Weights of a small GPT-style language model, trained from scratch on English Wikipedia.
Size: 10 layers, width 768, 12 heads of 64, MLP 3072 GELU, vocabulary 16384, 96M parameters.
Architecture: LayerNorm before each block, rotary positions, biases, untied embeddings, attention and MLP in parallel.
Training: a variant of Muon for these matrices, 5360 steps.
MLP neurons of a small language model. Each row is named by its layer, matrix (up: input weights) and neuron, and shows model dimensions 400-527. Each number is 128 + 24 x the weight over its row's rms, rounded and kept within 0 to 255. Numbers have three digits each.
After each neuron's rows, "fires on" lists the tokens most often at its 100 highest values on Wikipedia text that the model never trained on. A number after a token or word is its count.

L5.up1127:131131122087105132108122115153118108155132099129184131124121178165173130176098124141122098138115091104136166130122122110113114088125100108084117121143113098170138161094075133139186135167131122128139115097153168118132150168155159132113111141146173139098122125135101122111150108094107123100152131098168137109127141167149113131152125124122158111154114097139132127123112146087119132102137
fires on: "s" 24, "'" 18, " his" 9, " her" 4

L5.up1165:103101138156094102148161133122123163172093165108123102110150101153125170135083154181110142118117070115115126117131131107128154144146108084167134147107090117123129114118089103138114133097116112160156135124141133112128158123142114137138106158148120110104126070126153135157104125143152129157132155146096045149144102131141131161094183152110099104089095122144057108118091122075191113126113
fires on: " The" 28, " of" 19, " the" 7, " on" 5, "The" 5, "'" 4

L5.up17:145086131126158143096117089117118146115119115156180125110112111163066085118135155121151129109131175180139105148112121164128138143116106111140129141130119120126147131163135152128131108111109099124116102103147125145080122139136114102111128127122101144145120108124179164148168111138131125136141123109122131105110171145101147136138154162125156169112116095139134095114173134106139140109119
fires on: " K" 37, " S" 25, " D" 10, " L" 10, " M" 5

L5.up2292:113116136073174103130119167114186142125095131144155194126141119121151133157141100112145166138146128127111144103147105142139130129125125129123126148136140152094133123116121142098113105148102140141110149145131144128169101148145086161113132132093137133116146144109097100152095098161134128118117168162121187096138142110159168093124168160156125136126155094075140143113147115130137136146118
fires on: "-" 45, "—" 10, " (" 8, " \"" 7, "–" 4, " through" 4

L5.up1983:162147132168163111164126107142205151139141128130112172166146128129130139134122152111084109137122138109134120097203167143100118145107131138108178150127161127121117170107142119143089109189138115182108109109149120121128114147136107150169086139132136098144085123107121177092152133162113132154124170145144136136066139115116167108128119110169114145170137139167118132123111134142099102099100
fires on: " (" 56, "0" 12, "\n" 7

L5.up1854:122149113072163098147173148085137168091125163124148185126159140146161113172171149102126113129155104128141154119096167134126183155118091141102146118132135114117097135142108129078083115095150138150148105105094129100124107100162109132115108105097168154141145152094102144163117155153092100156154106142107161137116131129141178105079122097143086126131132127186121092130136111165118106120100
fires on: "E" 29, " E" 25, "V" 12, " (" 12, " \"" 4

L5.up1949:127155113082113079114134134048140207137128129125099104121131102128161090136117121160076128101154127128126117116135134134124144129088136120106150121146159142123153144158177079159122126136145131147112108132121168127110108109128141118145119122126106115109113141081120112139131157155145194139163152119137097149102087126145088101112165142166115105109142129172149137119074134086160114156118
fires on: " R" 40, "R" 28, " Dr" 10, "r" 4

L5.up1273:130126137118085148139086138111123120149133153125152136087117144094135087132105114119132152133167094086083139107123103154119074140112144100160207101137134095145156070131152117164145145150121164130119135084123120119134145148155112127165156135118144177154181125108098120159110144111079101114104118126130125116154114116111136169132139123150087144154111143100149127111096111101119136133089
fires on: "2" 39, "k" 7, " end" 6, " especially" 5, " even" 4

L5.up2786:113144166056105123110126154140129118181156087102156153116120137104096126132083104096074124131128115117138129136148086150163071109206105104114088097135154145148134150198149108167153134165147125137161156143131132141152106125138149147152114127181124149110085147110134156127150151142136135129135126104101102116153125137135142122095131130156097128156100089135113122150145138156102109115126
fires on: "'" 19, " in" 13, " more" 9, "r" 5, " rather" 4

L5.up2190:143143116172154125151142125174122144174085096114125113135114126110114127129121106160105157116152120119151148149118099089139112145139059117140099140148090128115139114094072094135117135137099142140123091116131097109158098151155144153118137114099118148139145187107110150098137129132083170105160128125182125130143139105121159186105090119108111143147116113144090120094134103153136155115152
fires on: " who" 17, "1" 16, "4" 13, " that" 12, "5" 6, "2" 6

L5.up2350:155124146138090138112125124132089155160155088136117162162126134127104109119128128156142085111096171118118157115169103150146109158171149123094122116132107109132123131107139097111132114151116119152144103120105102110101100131146125155091133175172151168110167105125127140143137119037124136132135104127119082125087118115083119127132117114116111174121189076131151174143143130125117161087099
fires on: "," 55, "." 7, " and" 7, " all" 4, " both" 4

L5.up1112:164108100125152116111133059050117142108142148116106136155113132145133087125110126187186118167134131177118153151144084132124129139173125117113153133144173102157128119154138191116128114123138138122105164148192136103123124128142132113125141144161165135148109170133123123139108136088126126116128110133110130118131094095108131138163107153124195120113131151130137132122097139099130115141163
fires on: " G" 23, " are" 9, "G" 8, " M" 7, " is" 6

L5.up740:124144098127131100156171133158109156095095150105133114130123151132122067143144115098117081133108164093141116175132121190125127095153121115113144105138115200140166138134139153115106091140157141096162131136110137145149086132133164111127138131142139149105089143164164139154115133139140114114108091116129079112105149145141162113103107111146098161105142131144119097118129133174098137096117
fires on: "," 34, "1" 15, " |" 5, " last" 4, " current" 4

L5.up71:095130142140155124100168181109132174146129146144151133156143118158113100121126106109144121119144114114145146138170154052118174140112168097120125095122147117126125106112092122134110167154175108132119173135128166124184134120097097119221109149079115152135095150142133097126102130127079084158142129120126113130124103159130138152170130130117118146154140124112135158151119124093121172119174
fires on: "–" 30, "," 18, "-" 6, " record" 5, " " 5, " |" 5

L5.up721:140112143102076094129144103130169148163096125116114115151150124136113140119090119132148107140131161149135170105152170142124171117135123153142079151112098125105119106115178134132118125133118108097120130109138153071127148120170132170157091182125134097119193160101098141128138149132129117111142113120152174137135142153149145147108069114131131109114117130117125159131121152129165164124123
fires on: "0" 26, "." 20, " sq" 9, "8" 8, "," 4

L5.up2729:143140141138120149140138126093184155106118129095140129137122101110141125136108153126083161120133096155128125099124096134129169137114135114154123096111128140161081120108112149100083134122109126148126130118133107109074108160104134107122134136134115109134136109117127110145127094086151100119139145145166055135126203108143131102134130108141187119124105091091116085149116144138073111120098
fires on: " to" 23, " of" 22, " important" 4, " for" 4

L5.up2712:148137098127118147128172128105175111139109145135140124147130110175165077134112129136085118128071109132111138127100119122163150118126113148101188101147137098143126159167149159120123115134121107139096148113094156110138129132136140135110106127155153124106126140126136154088103108066145151091136109130161094162139103150181144118165174135134141115131132151085124152085160121140120157118093
fires on: "0" 27, "," 17, " (" 12, " from" 6, " the" 6, " to" 5

L5.up1591:129161126110162129141084087129112161110123139110099146093090124145099075144095097127114163135160082144104159120183110155138117215146145122131172117163116110150132106135112106135121064123099090123095094136094157118153129130108139080134058108109140120124148107162108123097142155165152119112147131081127096106132155125125090147132139104120137151128177132139142132150128105110153137127105
fires on: "2" 39, " B" 33, " GF" 6

L5.up1978:038112117117099143165118127083138135136109152093144099065116139154148109109083134151129123159125137133144111149115138132131135143126099129090103139125152132142134188129096134078091157100093145104128144108132165138155138146125136091196125140151160140161123123127135153144126161122097138129079070111074125153149154160116112068076104168112168119173148151124112145125121152124116096120118
fires on: " " 45, "1" 25, "arn" 4, "7" 4

L5.up2495:133139103104141080137121118132118117092110107118123082121169138173135190164129090145087123169138159116100152132138133114131088132126108168143167127141156132130113140128137125115087138175116120124197137115132137116150103092119128086116135133103110105121144134106079126132133138161099116114137107180142123111123113133113127120138105098176130151137115117166104151144141161119110104159155
fires on: " K" 21, "1" 19, " J" 13, "0" 9, ":" 7

L5.up1311:154144138105126107140129126111104135109117105170137124110103125138137160145129161103102140106129145138160152117138130156146153120093126113118114079069158133088154172161108121127131126127104144146120134091089108154091123112148168156114137121120125129167120136108125146114123103157145116130166142160125102131151147089134128130086126111163127112117080180127139109149125160109135100131153
fires on: " and" 38, "," 18, " of" 14, " that" 6, " in" 5

L5.up806:142168113139086135128138116137115154116103106112094153119108112087090096136111111113142085153097134118153115132132134147111115142111149152114103128121135134120095111106147135125095104132119131094107116138108159138164137115146133117143163118088107124107116133086138119141141160120153152129112137095080113110132150133127188142141106107158160156100123099127138137125160103104154131146085
fires on: "," 71, " |" 14, ";" 9

L5.up1354:156116130111172099111121119157126097122086101103107108125156161093143119129120137104202207091100094089182128101150083103124134139106144122122098126145135094120094114151113133112148082139165147111137162123140180140144164121103147128149113064145087153152132122132118116088141124155117147118127096109112088097102158131136138074112126128130127140118131136147087108128157144157130160120106
fires on: " " 52, "1" 39

L5.up2783:144108129138139158069146163161118127144130105125101136110119155102122144130099156143155138141113098102139191138136130137129086138165158150116166105116158079162101099166093144111108090137108177160068128101121105115134126120121158123122135117125125182135124119104089115138143098120109163132152111139120159110142120136154130178146080108147146127074088168136118090109151149138098155149108
fires on: "," 53

L5.up835:138170105143136128092120099124141118163122109152169104133072162145163106135172143118085183125100113121113133171148125174129126136112155128106094118130133131159124113132115143132107136146095109075137159082190123146113115113097144125131118131118118171108141127107126106169121167135150117134128098107120148102165145111093132134094141124124154112112101126137164124137175103132100100156093
fires on: " and" 68, "," 16

L5.up566:122142138172138127098146109130121116145127114169118116167123073121151164133112121084135118125102107159144116107145122136122122135126145093142122173154106138126119139149118157167104174124110141104133138149139176133177130124131136126171119142135151131163118123131132141129133108127146081128125092158148104118141143118111120129162149167147137130141164134151122125114127109149112148120095
fires on: " the" 23, ")" 19, " in" 11, " to" 7, " and" 6, " with" 6

L5.up1912:176104118210169142088150093103133168152133137132128134128126106123090126110146100164166156115115155113153176125154104115163133131068095130140132121086122103137108104177129118069097142113112077099156107092129103131112139145125143128153124156116115128164123146092112115111182170135080097121154136125108094124097110115141134133130108073111152116165117131073119138125126139118117087137152
fires on: " " 24, " T" 19, "3" 14, "z" 11, "k" 4

L5.up338:147121145162147120114139124123133109175113124114105160133164153120106132127120160158171127138125154153136116106166105129109122141113112165120163143149087197124135119136107117109135125176114079142157173165136152145101098078142144096135142156133143141091116109138106123133145132075121105107065157103126078133109142115154143148140121132141102161140151105129097110099127146135143130114162
fires on: " D" 35, "D" 22, " a" 17, "d" 6

L5.up2597:134126124128118110150144100097144125140118139105134149146099138105157170117096174149157104119145071101073149124097128131081059162120136132131143119141151158101113137148150087175143118073131132146165113123126149104094133129148088123162107136082168119111112129099157151129092102166113125115157109128111148140148111110137088101156132100110138156123172133114121090108098110102091137092129
fires on: " of" 27, "," 21, " and" 12, "-" 9, "s" 7, " +" 6

L5.up1118:155153126121151108132097123078115140158132142178173112118145091153114132123136150071140119146084143116131113108122076163122143172114115144155138118133139121093116129143118115135139118150098114117144158104132086083128109155124133135116095102107127157112150121139146134082152131151120129086146163117140078167138151125108149151167113208183140127100116083142121106139117119140081089080119
fires on: " and" 48, "0" 8, " in" 6, " &" 4

L5.up2149:131153111142169151147139152118131116141096118103116114156140106114150104113140121105133124156120167068147091090152132170095117130143082105129136104130173118116100142107102139123110164129158171136111139184117123110142168154110125150151130099111106151136151123128105156118127095143115130140136121102140137118094123166137137173129098129158138167111089130079089113148155095196133115151113
fires on: "," 43, ")" 5, " census" 4

L5.up1190:117133169112192122149161109136139118138120130146117174112118095099180145172090120098121167116134167117123183117136118134136111122118088143126140106165131152139102104092148154127142102170141154151065119147202141155150144131121118167126158098136152170154132109095113121157153146171123144083109169146115054119126140105097152116149189129099058144147125133155116146129122105114157128117116
fires on: "===" 30, " ===" 24, "\n" 16, "==" 9

L5.up2884:135140107145176121103142131102149112149141104155156167145083155143141107113128132189137091109092171130183157102128128117119100133178127128111109132145157136095116170136121101144112101141110105128098109120105135147129141135116110107148142101111104147142152119139094159104109078156149078157172071095132087086129137106101101153169169094095157129120152098132148112123110108131142092099113
fires on: "," 53, "0" 9, " as" 6, " that" 5

L5.up2297:106136158147112137155167141162079169160149127065090147118151145132101087085121081115095112105175107093096157125098172136092145186108155171092144142138120120107101170150127115146070129094126114168104128106097129182147120125131100154138110125083133175174135136122131155117141126134132152112129147123152111149118119133117124134108100133107108107114127210125113109123135142110143110173157
fires on: "." 53, "\n" 22, " –" 4

L5.up2539:142105130144065117114146102134142142132121131089166146081139155126146120132121132123093109108124121124130128159134082111148143131140145132118115087134114095113186115084098149098150174135137148110190138130096129122101155104090116162136170171119155118151165140147140116128125111115149130102144096134135116147095069107118124146098116152139127138112133138125139173111143190148141066173127
fires on: " |" 45, "-" 11, ":" 8

L5.up2211:145122090133112110149119115105138134138100121127132144155120118080140179154039104138121104131091130145052143121110143132129122115177185139166128087102157140183135151112130142140160162129136122101134132158122115160122113175126127138149128121118148120105141167089111094119096108119128129142106152120136113122106137115170145144135105141114124132147143113137154120153134120124074118174155
fires on: " of" 16, " from" 12, " to" 9, " at" 8, " with" 7

L5.up2965:107130092113105104089160131139126133152139155085138197140132128140138149125121117123171113155132134123191134133154139140112153133152151089072142145141120147165107139134187123099114073111097143118138127086135146144129127162131150119131110119141085140175079136121111133139117133140135116153121097118117069137085116104079118152127110140145133100157137095161115123118145139107137091113116
fires on: "," 45, " in" 32, " " 8, " of" 6

L5.up1315:131099134151125124180117138164132151115105174117154155125127161161118146155128078128133132159198129160151180085109174138095140105111163086139154128169104095145126145138108155098119142110128132119119113115144114128138103180144164121134138098167165125145103119160116102155109138118116172118143137144100153120143097111157130140117121116130131138117148123099146140132101111118068120153121
fires on: " the" 27, "c" 8, " his" 8, "'" 7, "s" 7, "ic" 6

L5.up0:126126059134127103112129101146125113140107114147139133130126081129159086138079141149116096128113099152097133098123100140114116097134149123144132145098137107152116158134142093104139087154123060119127142107089120107119107149127141142148128122140141146133109108142157137158077142178125127132180123147102116115095137139146100107107128132149120162099126122114140125093125077131142139127159
fires on: " and" 41, " of" 15, " |" 11, " (" 4

L5.up635:129139121095107170159076160134148111108087157111131152150119106160137159089138094122157089083098120117115133155082141113096186139142111132136195146114150127143122162150105147131081132138150127128149129131096114146088144178088152110100151112127148126118104135153129155094130111085130112106151119153174138121177115116172119112133160142115142146150159147143104121117163123133085085133113
fires on: " the" 29, " to" 12, " of" 10, " " 7

L5.up2316:092112122133136132088113124149138136101135135166100110108132142115097124171148144145135132141112112134098129125114118097153123120097180124126129142170114130129126126132135161134139130099130163134122141174137128192097143092100133188145106151114138150138152166070115125140131120142118186103150102197160099129175113095101127187159128149116094133145141090166118119180125111126080129144107
fires on: " the" 44, "=" 7, " States" 4

L5.up2210:147136135148132089121098127105152130139099141114179107115124126079173154127083142152131126126139115083167127174156113133054147134092111108135167117112120157148128143119144179166154104103117146190115119118096134114122093142134110136110104134140161134136161106099126139131095175132111159137156071087073076120149124130098157119131135182143100135129129134137123117091112142133132109117136
fires on: " of" 49, " r" 10, " |" 7, " " 7, " the" 5, " (" 4

L5.up2953:134154100151142113082131086137129142170122167127112114126121159134167143092100081132131104120112161120131177109116122139136100111150146148157144138098149140150114140088104125092122116140124124123142140142120142123138146119152144092129163107167070152134153105079137123147176148119158138172143116123121101109143142127113139120132150130113144153176106102096159137122066103153118110113117
fires on: "," 62, " in" 19

L5.up391:109115095106086145133114096083132128097135118138150145108153143124138101115133132124151125112133129108144142100130137140106175125145138129098174101131134126140082190123110128138087142134109120119111125102125137143149148135143126100119122098120110080157109158125158134156141142114150165114127087095132120144142166079153135111105112137148132101157136150150124145124135118163124123117160
fires on: "," 34, "." 13, "%" 5

L5.up1593:156161122154091109127147163116110147177119113130164105111113123101123135135104141142112121154096101143133197160125119133129180137165167121133129104105134113119127138124115130142129101173124155131120110108140100147149119139132126094141110166126151133126166150175179086109123136094110093081131105155137126116132124109097146094147137144127136118133123103140204139095146115144142120139156
fires on: " |" 27, "," 20, " in" 13

L5.up1562:145103121168131130158142113136135146123108136124132135140097137172115187156081148142154145111100139121106153110123075103091097109123144137135146145121147136142130132110088130131109138116131083123173168098142130192089115134138158157140111126130130125122153132139134093121152120152123093153099096138188175120116069107122147110127131153113147106133088115126131113122103138073135110167153
fires on: "1" 22, "0" 13, "2" 12, "9" 9

L5.up870:166128105099120142125160136103114097148125133117131124106148126117130149153126122117128133120137121145149127146130089127169150110148171137118130117129122138140109092101111168096144124079125140145124126120134111127114108102187156168098112134133116147105134132111093135167121174100124139142156094150149119098155124154154132161107107129129189144122098109104117067110083100121093157118123
fires on: "," 47, " sh" 6, " out" 5

L5.up727:119111134093159148130134097105131163103166116100155113111126117121173134138149133117161091123118154115111088124129212129164120103130153152130145183181143166147093133119102122118128142088153114086126118142116145153090118118161107132105149166109158164164173109121138137155121117128131120129127069133142083108118123102162136069113164122126131115116139158078107129132148136111121124146120
fires on: "-" 46, "9" 12, "1" 9, "0" 6, "–" 5

L5.up2389:140111123129113090103116133149129159114120129133148133108107113156121173143142168089169109138123125125156143121093131148125121115132140080139146166146121128147118117147148114082154117159155105116145098160105130115136097112186102147125129120103146172160136166161135148125101115125102160169108123139112083152133142162148144196110089080148131159116146095141092143142122145141137106087099
fires on: "," 53, "." 30

L5.up1595:098124124096107147116136127142151141145148120139118110134143151194092148142138140128148061114112067143146125087101167082093126097092150143168139115148161149134110097141102113137164114117136119129116098092105115146166165119173143084120188126124129106115117131162121115114111143201177132128151125101106147125101113105168144135139102138114146126124154101122104135095142104100122122138108
fires on: " his" 15, "'" 10, "s" 7, " I" 6, " Year" 6, " own" 6

L5.up188:137092118127138129117093108153107156155131143131153087112111195102114157131129128106129145136149137083151149119123115102152119121086178115133143138172124131144166166154112130153121122106108145094162119145159147146102155127127150123114144142116127130104116147088122143150138150123125168089149127122130128157126115097094098125152158078116142116177115143163124100117143174087137127176146
fires on: " H" 26, " to" 16, " not" 12, " S" 10, " Cl" 5, " the" 4

L5.up2792:129131115129105101145150123095146181153184077139149111146122127125113186113131133161148108109112148114087133133150162135126164117106158138106160148154113126201159128118127122119121100126121111093098130133143132124150151055083111126152140128096137121111113115075130138122114144115122115125170072153108164108136094130064119128143143117131115150135203104144131144099145134122112086123126
fires on: " |" 43, " The" 12, "|" 7, " St" 6

L5.up956:133139163164143196183083137175127144132115105081128120162065162146091119074087138105139111135164159097109169135094144126173128153111164195139132133155133083074159156133117120139115127129140165146136117134095149122097092138121086109125135155116135145084152095103130089131140119100153135157117113160161128144156136170117134141139118131137144126074123135064135145140115110113077104153097
fires on: "," 54, " and" 11, "uras" 5

L5.up2286:187107103142123109147134148137150143105116085131108158140088127124187087105131114103133131126082078094081114111110103143089132158128111131138114129145125128169151145161132138169138123162112144098137121113158130115156111114086110097107113088106117150181106160138109135125102156183117107105124102158115152088128156133150081116129105117147160150114123127196131150148131130100144132116101
fires on: " and" 37, " or" 14, " a" 9, "," 6, " don" 4, " that" 4

L5.up302:153104128136140086122121123112139155139113118134141106167138104159138120108120108104134154135117124134105125084099091123106099091123129110135097084161121092164115099165096138131121089101142164120117169120157147126117139135094136143133110109108135092160121132152159126101169075126146101125121156105086154070080126136177143066148088143113106142146153133128160163108144092147112115146132
fires on: "0" 31, "9" 14, "2" 12, " |" 8, " " 6, "1" 5

L5.up3050:125168134135153159132153111183114119136132094105120091118093146170117138158089103146139131116109184106136151125089172140077139132095139098152088115180155147113120129127150125130049108135130102108155126097102129133114172159122093096140111116082128123104174128109140161119094142133148092144146142089131108130130151144089129128129090119143128117136087148108079116122157174100111141202121
fires on: "." 55, " in" 12

L5.up2364:153078139133099137139116149137140151123088173153143169142129113112079131132115138144138126159141154144153181143103161156124138140169163127148159161151139123108096161112095138101090125142097138070083131165124097095137127163111088138095121123148077098113137089122113139118133116103157113123135098142130175121135110116101147145142095169125106170117112090128094107136123129148136114160143
fires on: " |" 41, "i" 12, "," 10

L5.up2903:136115142138122132151120141123115106145136121145117114099109139101108157110164144166113112162094127074142143155096115127147107115117116124122176095111105143118097129108110130171126116117137116144145070137159123149176129166148123136162090088107080140125149134142146156146195101137136140134106115068129096162111118137132099131079151161158155123130150142142117133161151145167115138121120
fires on: "," 48, " to" 23, " the" 4

L5.up1256:102135122157143160123137138118144089101174113123137143130138105167072093104127171097082091137145160087208123127159121136095150155121114122115112117127108167133120111163172126148149140113106138180074125120073133110119141138158124136138136128152118126191145129156124141130165136149110109109124172192093164149105100124111135129157121142118115122107094149142125157158082134128163094097169
fires on: " |" 36, " by" 20, " under" 13, " of" 5, " AUS" 4

L5.up260:105084111129162101122127072130126160109127128147107122156084154170143148147100166153116115128142150106131110163100116132119137140146094107101134102150113157088087150126125136109113113157121150126154129145159119103124139145153114144132102181093143160143141139111140183136169135129122093126141131152124112114158151110127149154105131124145085131136146118125134108160103126114126119122154
fires on: " the" 22, " as" 13, "th" 12, " of" 11, "2" 6, "1" 5

L5.up2311:150122174107149127151079187143121128148135142091088129121114131135156132111185140101126129124178155096142108122180118119144113112156125145113135140117135145145110111104099160140158132152090134107166118130135141107170152124188164141132163108139150157208113156119097120113081095155119114142102147140110123124084089150146155119138164074133117116136168133108139155140118153139099149121139
fires on: "–" 31, "-" 10, " Tri" 6, "A" 6, "1" 5

L5.up1000:159169117122103093113087103100138121125122110133112108147099155139155112104106098105137135146094140128156130159171111132153135142128124185130122133085153132140207143142087147122103120083110121117130109117141145132143168139122130130143166112102123100170114142123111159133111135141136097104136154136150148144169096125144158118105152130149120081111103124118156140134171145130085093127144
fires on: "." 32, "\n" 21, " and" 18, " that" 6, ")." 6

L5.up2361:133115116144166154149125113139139134129165150143121134102087130117134140137142138142105075122198190074147150131119125101131131130099144160128161120142138131111165110142145131125169125132131120149149135113107116160127160147130127175091161135108116138159141086121155163132129157099101108117132102147138155097116145096135117143103105125127121146147107164063094140154091117154141089148166
fires on: " |" 34, " —;" 26, ":" 16, "," 6, " from" 4, " of" 4

L5.up1778:204076115149123154133131120102142109099123110175112095101144126125083108100139077149126142121168118080140157090118123114157144084161127172129125133116129123149092162134101124120128171112147121095139137108094129112144142156108117123119125136151138131144106108126119113123172121123151127093102131187141123115111129107119129129102098119125114141154142133114108147174097099174126138135136
fires on: " " 42, " T" 21, "1" 18

L5.up741:169119121136111146105113119124130161128171145132154164158129145143148067101091131163075142102148107122118068075118159114132157132141124127156099159119110116181166127115138144111199151132171123125174126145154114117093123095117147149157128114110142146102119115142108145143078136115182096150103139157094143152099166078110147152084094142164086097085130106129166154127125181154117137147141
fires on: " and" 17, " in" 11, " of" 8, " to" 8, " on" 6, " but" 4

L5.up2925:082127137074129124156091147116137103144139119132093139157112148104157144090108124114132130149100103096122121131149166120106100133113167120159129100124154094125069135108105161116117100152113107140112109136088096116164141156148111152133149130137105115162158135085092141110126131146118159170121119121136178139106135144103155125165148152118129124165105099125144079073152148134114174162084
fires on: "\n" 35, ";" 9, "4" 6, "6" 5, "," 5, " (" 5

L5.up2671:152089139137102115103099103118128094098114115096130154125149180141159138110128193140104148105161116154127124142120097129163125121128177134136143087115120148126127123095124119139101144170113132155116108135101152122137166113096141123151152121126139102115116128139124144126144125155156157126149110151102081099125155139122096128148140177120135101147117121158106133112132097133146129120121
fires on: " " 31, ")" 28, "\"" 9, "." 7

L5.up1898:141093142160142153153129140162107142112135127136136145135124089131130137134101117144158088184143151176141128172090136169133152148135140075085116127098121164118127123100147172078111169150077088084163150140090173140145117150109098145112113119128131114142086131131139130150097148128119138164115116104156083145098126125122136131111127142143113116155153098097170102174103147140132128134171
fires on: "," 75, "6" 7, "7" 4

L5.up872:118151113169109126136113172104110096108103170103165086094141134090107123129128151108127153104117147123129115139125123123121114153099105144085099152122145076151097104088091111113096154137108137130109147141060110130147203141085077171157094115104128139160104071134132120138107134120137181092116142158125134157143123140089141134099087144169144158116112079110126107103111119209175126141144
fires on: "1" 47, " his" 5, ");" 4

L5.up1727:176123153108078169151106111130145176156102101125117210144162150144105111110125130110150104168149147143104129160085083139129070114117142081125108135153141146119121099136099148136106115118164116138120117122128139108129108127164124115119135142140145132158172122148143094098174126166144151128129094096141117131096115139119168162110108099094132118098144103122169168187102145136090114147088
fires on: "," 40, ";" 24, "===" 6, " |" 6, "ra" 4

L5.up2554:122147168125117118170158154152127176158071078076147151133077076137124122149095108148133123125126179093123153124099133108092103155145135104110185183146150137130120138140104108101151139156123140116098137118141118067091153106130135116126160107141127150116137154126146139132110131127123166158116138147152088128125158139118157134159115135078143120119136118101129134148102145147122088079093
fires on: "," 18, " was" 17, " is" 12, "." 10, " been" 5, " has" 4

L5.up2535:115123102108114117108151145112160157143104092140128147112143091113118171170156129145126147100161106118137144112148164138147103112127117078147142147142134116132148126107153122102097140092138112122104146109128118173127131110175097114160132155121129138145151130169099120124102145186133110073138104083123149118143137147110116111134100132120113099095152125168103138132132161153140082102138
fires on: "R" 27, " R" 12, " T" 9, " Ch" 9, " St" 8, " D" 6

L5.up2532:138092148114132133132151144173136126079100096156101164091147129107149083107116120101085144130160111151113125101132143105127163143139104096116125118141118123151106131144137114148118163132101138157136165159119134100128092108123166103146144145139146112125134096146139143153085104107106133161109116136156150133159137088130128109184091116092139135121133131094132129117132111134125089164144
fires on: " the" 20, " and" 10, "-" 10, " of" 6, " which" 5, " that" 5

L5.up1083:125101119133168129171097199124107131164084149131117136080161128124094122144122147088164122136143144114159137096119105150137112147112101115054127120158152146142107152124083082160131130123119129112118102112092149156096092104117110130158126082156118104110159093117084110098119139208122170097152143172104115110159112128159118106132118113086109126109129126163118150088122157119077140140148
fires on: "1" 46, "imar" 4, "ped" 4, "ap" 4, "omon" 4

L5.up2907:094180135140130110096153107152132112119110133077161135163176128157093154123124100163108169123142150121114143159180116156112121147132163151150153108125166175136134089095116147121133142194114141127106142135109100099138113190142131108124157166154132145121106121148166153109132131080157113084115092131117169140113108084115102139133186112142124165145107154122162147134128141161115120140112
fires on: "," 50, " |" 22, " the" 7, ";" 6, ".," 4, ")," 4

L5.up578:148156154160157105105151116120131127159123074094103134112099122148097156129133131137156133104139163124138127112153094099087133099134137104118142083153119119153139172091131134144159137130123097147102151102111124124149124120156125157126127127071105126104131132149112104123103139121137101150141173153111111102141105143116132124158119131119104109129109148123170133115119136157110115120138
fires on: " |" 33, ":" 15, " AUS" 7

L5.up1290:111154149132117114176156129103127122111150164131107130165133128135120128130119153145132105124123140151127119171109147132133082142127146150118168143128121073160108137085137101141113131128097130124112096156143109117081145108101127140150161140148114165163112147117148124129108103130147087126154084165106149139097128134111151115129089089150125118147089112122129104113125152171117112132103
fires on: "|---|---|---|---|" 18, " =" 16, " |" 15, "===" 11, "|---|---|---|---|---|---|" 9, "|---|---|" 7

L5.up169:137155094154155078099108057110128100150123116112124134166149111102108124137145058101131145111140147160116100150120114106147110150131180137109176162141145097144135149109132110130157144189123103131145094117095108089107116133156123132090147133100161127107154087116118128112111117128144125092133145152117126153132089111099175129137119142088122139132164128106150129126148133111153151134093
fires on: " |" 49, " to" 10, " on" 7, "–" 4

L5.up292:142111151106149120137160127138130145092111113138148168137103117131175130102101125140126115133093146088138137130134165128116146168110099120124159123133124181121137123115109203116139093130113150129157125152130150154098117135142114115158109143094106136128136137148081125124138121104127147125150159162136160184125122133147158126109139149141155180101147144099138145138105137141084131129139
fires on: " and" 25, "," 19, "-" 8, ")," 7, " on" 6

L5.up1728:112117141128119135114097109113139144112114134158123108153101058157183185100131133093149100114126137126126135127139163117125126123081152201111094140140160139112141125141173143159139143149162136119130129114143130137158109168124122106161100137127126105122143146163174138146161148121112096096127104115166080131170106147162085122141139113122118131160135142115166082106170177153109106102142
fires on: " to" 35, " in" 11, " from" 9, " with" 5, " |" 5, " of" 5